From a checkpoint of a small transformer trained on Wikipedia: 13 layers, 4619 steps.
MLP neurons of a small language model. Each row is named by its layer, matrix (gate and up: input weights; down: output weights) and neuron, and shows model dimensions 64-191. Each number is 200 + 20 x the weight over its row's rms, rounded and kept within 0 to 999. A neuron's up and down rows have the sign that makes its largest values positive.
After each neuron's rows, "fires in" lists the words (lower case) most often at its 100 highest values on Wikipedia text that the model never trained on.

L5.gate761,206,167,171,215,206,189,182,185,194,182,203,224,224,153,194,181,182,205,202,185,240,204,222,199,214,172,219,185,190,190,267,207,205,195,210,188,202,225,205,208,159,178,206,207,163,200,216,231,224,203,208,189,191,199,212,209,212,201,180,192,176,178,213,206,171,249,172,202,202,215,208,220,196,222,239,184,186,190,169,217,227,181,195,210,212,188,175,201,208,199,199,198,219,200,201,215,187,192,193,223,196,197,221,186,188,203,215,164,213,185,227,181,205,239,195,198,229,196,214,191,175,174,217,215,215,172,195,232
L5.up761,213,174,213,255,202,163,188,202,202,176,165,211,190,158,194,180,242,209,197,192,182,209,244,192,205,207,200,200,199,187,189,190,225,193,165,203,190,240,219,189,213,197,212,200,203,188,208,198,196,181,241,214,175,190,218,238,203,191,208,206,173,225,204,229,201,179,162,209,184,225,216,176,199,216,175,185,213,190,244,198,182,188,197,203,185,190,205,186,215,201,181,185,193,232,225,198,199,169,225,162,215,198,174,196,212,218,194,186,182,205,210,214,202,188,175,207,219,162,191,189,182,229,187,149,168,203,191,179
L5.down761,188,204,199,225,183,225,182,187,188,173,176,228,208,212,204,189,206,198,175,223,188,169,181,183,215,190,167,187,201,139,193,216,217,209,209,243,216,206,230,199,209,219,192,192,230,190,235,209,202,213,214,157,201,222,207,187,201,222,180,191,207,178,168,191,196,186,189,215,188,197,179,208,199,226,215,182,171,206,216,233,171,204,175,204,174,229,202,210,194,202,208,212,207,212,220,194,229,198,214,201,203,203,206,209,188,222,201,216,195,220,214,202,193,213,194,190,212,178,166,223,154,196,220,204,203,188,188,191
fires in: "of", "3", "4", "2", "71", "considered"

L5.gate999,176,209,184,229,185,185,202,191,194,203,212,210,198,190,218,204,203,216,224,203,184,200,198,185,176,212,202,191,187,209,164,202,206,226,190,178,185,231,203,221,192,212,179,186,216,203,190,205,206,178,174,217,190,168,225,218,160,200,207,207,231,158,209,176,203,215,184,183,213,214,205,170,191,214,202,241,174,197,180,196,192,205,181,212,213,203,197,210,231,227,201,163,198,235,209,218,201,190,219,198,187,197,214,206,223,223,215,157,199,234,214,198,210,158,223,216,235,195,194,242,216,202,201,204,194,170,196,202
L5.up999,210,180,226,235,205,187,210,201,179,228,221,194,220,192,199,168,193,214,212,206,226,223,198,210,170,218,193,204,213,168,162,219,174,203,188,212,180,203,213,213,204,196,183,162,193,198,204,207,196,201,218,174,227,208,193,190,178,204,206,170,220,172,207,173,231,181,235,172,221,229,198,193,181,185,235,168,194,212,199,259,197,221,177,195,192,205,222,171,220,189,184,188,195,199,194,201,186,213,170,221,228,218,200,206,211,198,197,213,184,182,205,198,205,215,195,156,213,202,203,184,187,225,202,175,202,177,214,195
L5.down999,196,188,182,186,208,224,213,209,210,185,192,204,175,207,210,221,196,212,214,186,159,188,215,204,196,217,193,194,216,216,251,201,183,198,206,215,201,204,179,171,201,204,223,211,181,182,240,184,206,200,189,246,187,211,172,205,255,215,168,228,200,212,179,222,166,197,194,196,217,185,221,173,213,188,215,207,219,179,219,169,190,183,202,214,194,206,187,197,161,214,218,235,217,199,242,193,211,178,222,210,192,196,187,199,207,200,232,226,212,195,196,218,212,184,220,206,176,196,227,250,209,182,177,229,186,213,164,188
fires in: "of", "virginia", "state", "was", "francisco"

L7.gate274,162,180,181,210,194,219,186,199,187,198,177,198,244,220,231,193,194,195,158,150,173,194,203,200,193,204,211,182,213,175,212,185,180,213,174,204,184,206,216,211,164,202,203,187,198,195,193,242,170,215,194,196,204,210,206,205,198,181,204,188,205,176,150,181,196,203,200,186,202,233,221,206,168,202,166,217,202,216,209,238,201,208,171,152,194,195,197,238,210,181,204,211,203,164,190,211,194,226,163,200,197,192,213,192,216,194,227,219,194,208,189,205,173,197,198,190,196,243,201,215,196,186,214,198,206,178,205,179
L7.up274,212,176,197,193,230,202,180,226,194,184,197,193,215,213,173,181,190,207,191,193,165,192,200,179,202,189,160,213,195,208,215,186,203,172,203,244,216,232,205,194,193,196,216,188,189,227,228,209,184,169,179,174,195,208,172,220,199,236,221,180,210,224,216,195,204,219,221,229,226,201,176,256,222,200,219,219,229,182,215,192,181,213,208,200,188,213,196,220,222,189,209,212,191,210,219,172,172,205,195,193,192,170,236,195,171,184,200,207,213,197,162,213,182,178,174,194,172,216,208,206,210,207,200,222,240,217,223,214
L7.down274,196,197,200,162,179,217,165,220,181,231,183,228,217,197,231,194,225,218,184,210,181,203,229,194,199,183,195,195,211,194,204,162,199,236,201,201,208,193,187,231,210,185,187,210,218,207,151,189,172,215,199,199,223,228,184,199,222,194,167,230,195,174,171,196,197,183,213,177,176,193,198,195,218,191,194,146,205,192,184,227,215,247,205,169,212,176,208,212,189,190,193,208,218,192,190,182,191,237,163,214,174,191,181,204,207,192,188,215,188,208,227,217,229,200,201,178,221,218,226,189,189,178,246,186,241,190,198,193
fires in: "as", "when", "what", "how"

L5.gate295,229,213,197,217,173,194,200,205,198,192,230,236,179,201,170,175,180,229,199,252,188,228,200,196,189,202,142,203,172,180,164,209,197,177,206,218,168,244,223,174,193,183,210,185,218,163,211,187,188,197,226,181,206,205,186,240,230,204,188,211,203,210,217,193,164,222,204,178,195,221,203,178,194,223,208,215,207,189,229,181,222,237,186,210,227,177,184,208,201,231,211,210,228,198,178,227,168,184,240,186,205,242,192,222,233,201,230,162,179,197,175,217,198,196,196,197,203,193,215,225,173,236,210,192,203,235,193,208
L5.up295,195,192,212,211,209,167,190,215,214,241,223,212,196,229,184,209,228,198,168,190,185,183,194,224,200,229,225,203,224,176,196,227,194,215,198,221,195,214,228,216,178,227,193,206,225,204,241,198,222,167,230,185,185,190,233,217,180,226,182,195,179,182,166,157,199,196,188,224,195,161,195,201,207,213,195,212,215,207,205,216,211,186,200,177,178,212,220,207,203,185,199,193,214,205,187,201,224,237,190,203,191,251,208,211,200,222,224,228,202,196,188,178,198,176,189,208,222,204,210,216,206,204,214,183,194,199,186,153
L5.down295,182,190,195,205,172,231,202,208,192,143,204,226,190,179,189,191,177,173,215,192,216,203,214,194,210,178,178,177,170,209,212,193,217,185,216,181,202,203,205,162,218,179,209,192,180,186,183,207,190,227,203,219,187,215,168,199,223,184,205,204,209,228,204,203,195,213,210,157,209,208,227,187,209,226,216,215,170,182,168,169,194,250,233,229,217,204,179,220,178,251,233,192,188,176,184,205,144,186,216,189,206,184,179,205,232,182,186,149,173,207,191,193,180,202,197,182,226,181,194,198,218,193,189,215,209,192,218,216
fires in: "team", "him", "them", "club"

L7.gate1366,203,225,212,247,210,169,211,210,176,242,211,197,237,206,188,176,198,216,230,206,162,208,208,227,188,205,192,186,228,200,238,216,181,216,216,182,194,211,201,208,210,189,211,220,208,169,192,172,205,224,194,166,172,196,209,203,212,179,211,171,154,151,185,199,188,226,189,196,222,220,181,193,175,197,205,190,193,182,189,191,223,218,186,206,190,209,180,225,212,204,172,222,185,216,199,236,213,216,190,173,219,182,185,184,207,203,209,216,211,201,245,187,172,217,186,182,174,200,251,221,162,199,206,214,158,176,165,221
L7.up1366,230,227,217,177,177,174,219,226,204,203,178,189,219,174,212,222,205,212,206,227,165,198,224,237,223,203,211,214,200,199,203,191,198,214,221,197,190,200,178,216,198,201,163,181,175,191,201,225,193,225,237,195,228,207,236,253,178,174,192,155,194,211,168,220,164,176,186,186,200,222,198,202,203,194,194,181,202,226,185,199,229,225,210,203,236,171,186,201,211,177,185,216,199,177,179,205,196,195,197,203,208,201,146,193,190,181,203,198,185,180,196,208,210,172,203,217,199,190,201,189,208,208,191,215,220,181,209,184
L7.down1366,195,180,213,174,176,210,204,206,203,180,207,212,188,182,225,172,195,175,172,196,206,194,212,216,192,181,181,227,212,190,213,191,221,184,240,185,199,195,189,211,221,163,168,200,165,215,184,219,200,253,200,188,201,219,197,184,216,191,168,172,188,203,183,190,175,161,188,203,185,198,172,216,181,184,177,210,188,169,203,165,215,209,220,206,207,177,200,209,188,169,210,209,185,201,198,209,192,175,186,186,184,221,193,188,191,232,246,223,221,199,232,179,185,176,205,223,192,224,201,207,194,218,160,211,190,185,237,200
fires in: "3", "2", "new", "two"

L5.gate597,224,202,214,171,237,190,202,168,175,180,232,210,211,197,205,220,170,205,216,202,201,205,215,226,213,213,227,211,226,223,212,184,175,176,201,202,216,235,210,162,197,205,195,187,229,206,180,187,180,200,213,214,184,168,201,208,189,189,220,216,214,211,199,186,210,185,184,193,221,180,208,201,187,198,172,195,204,200,188,211,201,185,225,218,203,179,208,214,211,189,219,185,191,222,209,213,180,207,162,234,245,228,196,199,205,185,203,176,170,214,221,214,217,186,218,199,192,188,201,195,185,184,230,184,209,170,205,191
L5.up597,192,195,219,179,192,194,199,198,236,189,196,208,160,168,179,234,217,219,245,174,233,173,217,236,198,189,171,191,233,195,200,191,216,186,206,193,218,207,182,186,212,191,169,162,194,229,212,226,178,170,202,206,215,168,216,188,189,218,231,219,209,202,219,186,192,169,159,192,203,228,219,157,223,161,217,205,206,179,239,198,201,210,246,230,165,220,192,192,182,170,178,199,218,199,192,206,168,193,211,209,178,224,186,183,200,193,197,220,215,156,191,186,167,160,245,231,178,205,207,225,222,198,201,208,198,240,217,217
L5.down597,170,211,213,180,190,242,192,215,207,170,181,200,184,179,159,215,216,183,160,203,227,204,178,218,197,187,201,191,192,214,221,209,205,169,222,173,196,196,199,181,219,199,221,170,183,156,207,215,213,219,188,176,226,206,170,185,207,190,242,183,178,205,211,192,207,216,225,189,190,221,204,200,218,204,231,192,184,193,200,181,204,222,208,222,184,218,202,180,179,189,204,209,154,172,205,201,177,201,208,229,182,206,185,215,213,191,178,199,204,157,164,206,193,187,201,190,215,182,184,204,181,183,217,202,196,192,221,216
fires in: "team", "teams", "club", "detachment", "brocklehurst", "devine"

L5.gate102,205,177,207,220,187,227,186,212,208,197,218,230,212,199,219,226,199,170,206,192,204,191,177,168,221,228,192,224,186,212,188,174,187,167,217,196,207,197,205,190,192,226,179,204,197,194,198,185,213,186,227,192,178,175,209,195,190,214,213,190,222,198,175,169,173,188,165,222,174,184,218,231,183,184,201,213,178,236,183,248,210,207,199,221,157,218,166,155,202,201,191,200,192,209,234,177,180,208,200,210,205,205,169,194,224,219,187,182,173,212,196,172,241,222,189,185,233,215,184,181,188,207,195,182,170,200,188,222
L5.up102,204,173,207,190,212,199,180,178,228,199,204,205,176,190,182,192,184,195,198,183,218,213,189,186,218,204,176,228,174,228,188,194,231,196,191,205,187,209,195,161,204,216,200,178,175,181,176,224,203,206,208,192,227,210,189,181,177,202,207,222,230,217,185,186,177,176,227,177,219,219,192,197,190,190,177,205,202,208,216,177,193,232,227,232,171,200,188,205,201,209,255,233,217,205,214,180,188,220,200,215,228,153,199,223,216,187,172,235,163,235,218,216,182,183,229,182,205,184,207,209,187,190,163,200,185,207,206,207
L5.down102,189,197,188,204,181,193,194,223,221,198,180,194,182,167,173,211,245,207,217,219,242,220,198,185,191,193,201,201,233,190,215,204,168,206,227,181,195,189,201,226,211,200,220,201,204,201,194,197,200,197,209,212,198,177,209,240,221,228,192,175,221,208,193,213,168,222,199,222,168,197,228,223,222,202,228,191,182,224,207,200,216,206,190,176,189,185,173,169,243,162,188,188,182,185,209,189,190,213,237,216,227,199,193,173,159,208,216,179,194,194,175,169,241,210,183,232,204,218,199,212,221,199,167,175,229,206,212,209
fires in: "and", "began", "started", "s", "went"

L5.gate482,222,137,220,198,190,176,167,168,208,177,211,237,200,206,178,186,147,216,229,223,188,176,201,172,215,197,222,232,187,183,201,179,226,192,214,202,220,183,186,210,207,171,237,212,178,204,206,193,198,216,199,230,187,173,224,196,158,214,176,178,187,184,184,221,177,175,212,208,208,197,177,242,184,232,193,202,198,211,214,191,164,168,204,215,202,171,178,181,158,185,232,201,182,183,227,209,169,228,235,189,167,193,242,228,239,194,208,221,187,219,191,171,184,202,177,213,216,214,191,190,216,184,172,201,207,204,231,192
L5.up482,189,189,202,184,190,225,227,176,189,194,188,211,215,192,171,183,239,207,183,181,210,174,235,170,178,207,151,215,206,212,223,198,234,218,201,190,201,205,232,195,199,212,183,238,155,204,185,213,229,227,184,207,185,221,174,205,177,178,227,193,222,177,225,203,203,200,184,235,216,183,187,174,224,180,204,195,217,206,200,210,216,182,179,231,169,183,225,162,163,226,173,206,204,208,201,199,201,202,254,184,227,198,197,195,229,210,189,228,168,231,244,210,191,210,196,177,203,171,201,213,220,203,202,219,198,222,218,197
L5.down482,179,207,191,211,214,174,181,189,169,222,211,188,167,227,138,217,196,194,242,197,232,200,198,246,219,203,204,214,210,162,207,221,215,215,197,208,190,173,201,180,211,231,177,193,197,174,221,218,203,198,186,195,199,187,202,182,228,237,193,216,189,221,179,209,182,195,189,193,179,201,219,230,200,241,242,205,200,195,203,165,211,204,221,207,209,178,187,216,216,191,226,208,221,198,199,178,219,193,219,159,214,199,193,173,205,200,185,178,219,207,202,177,221,185,217,197,200,239,199,173,205,150,176,203,187,202,213,210
fires in: "began", "is", "was", "held", "ended", "started"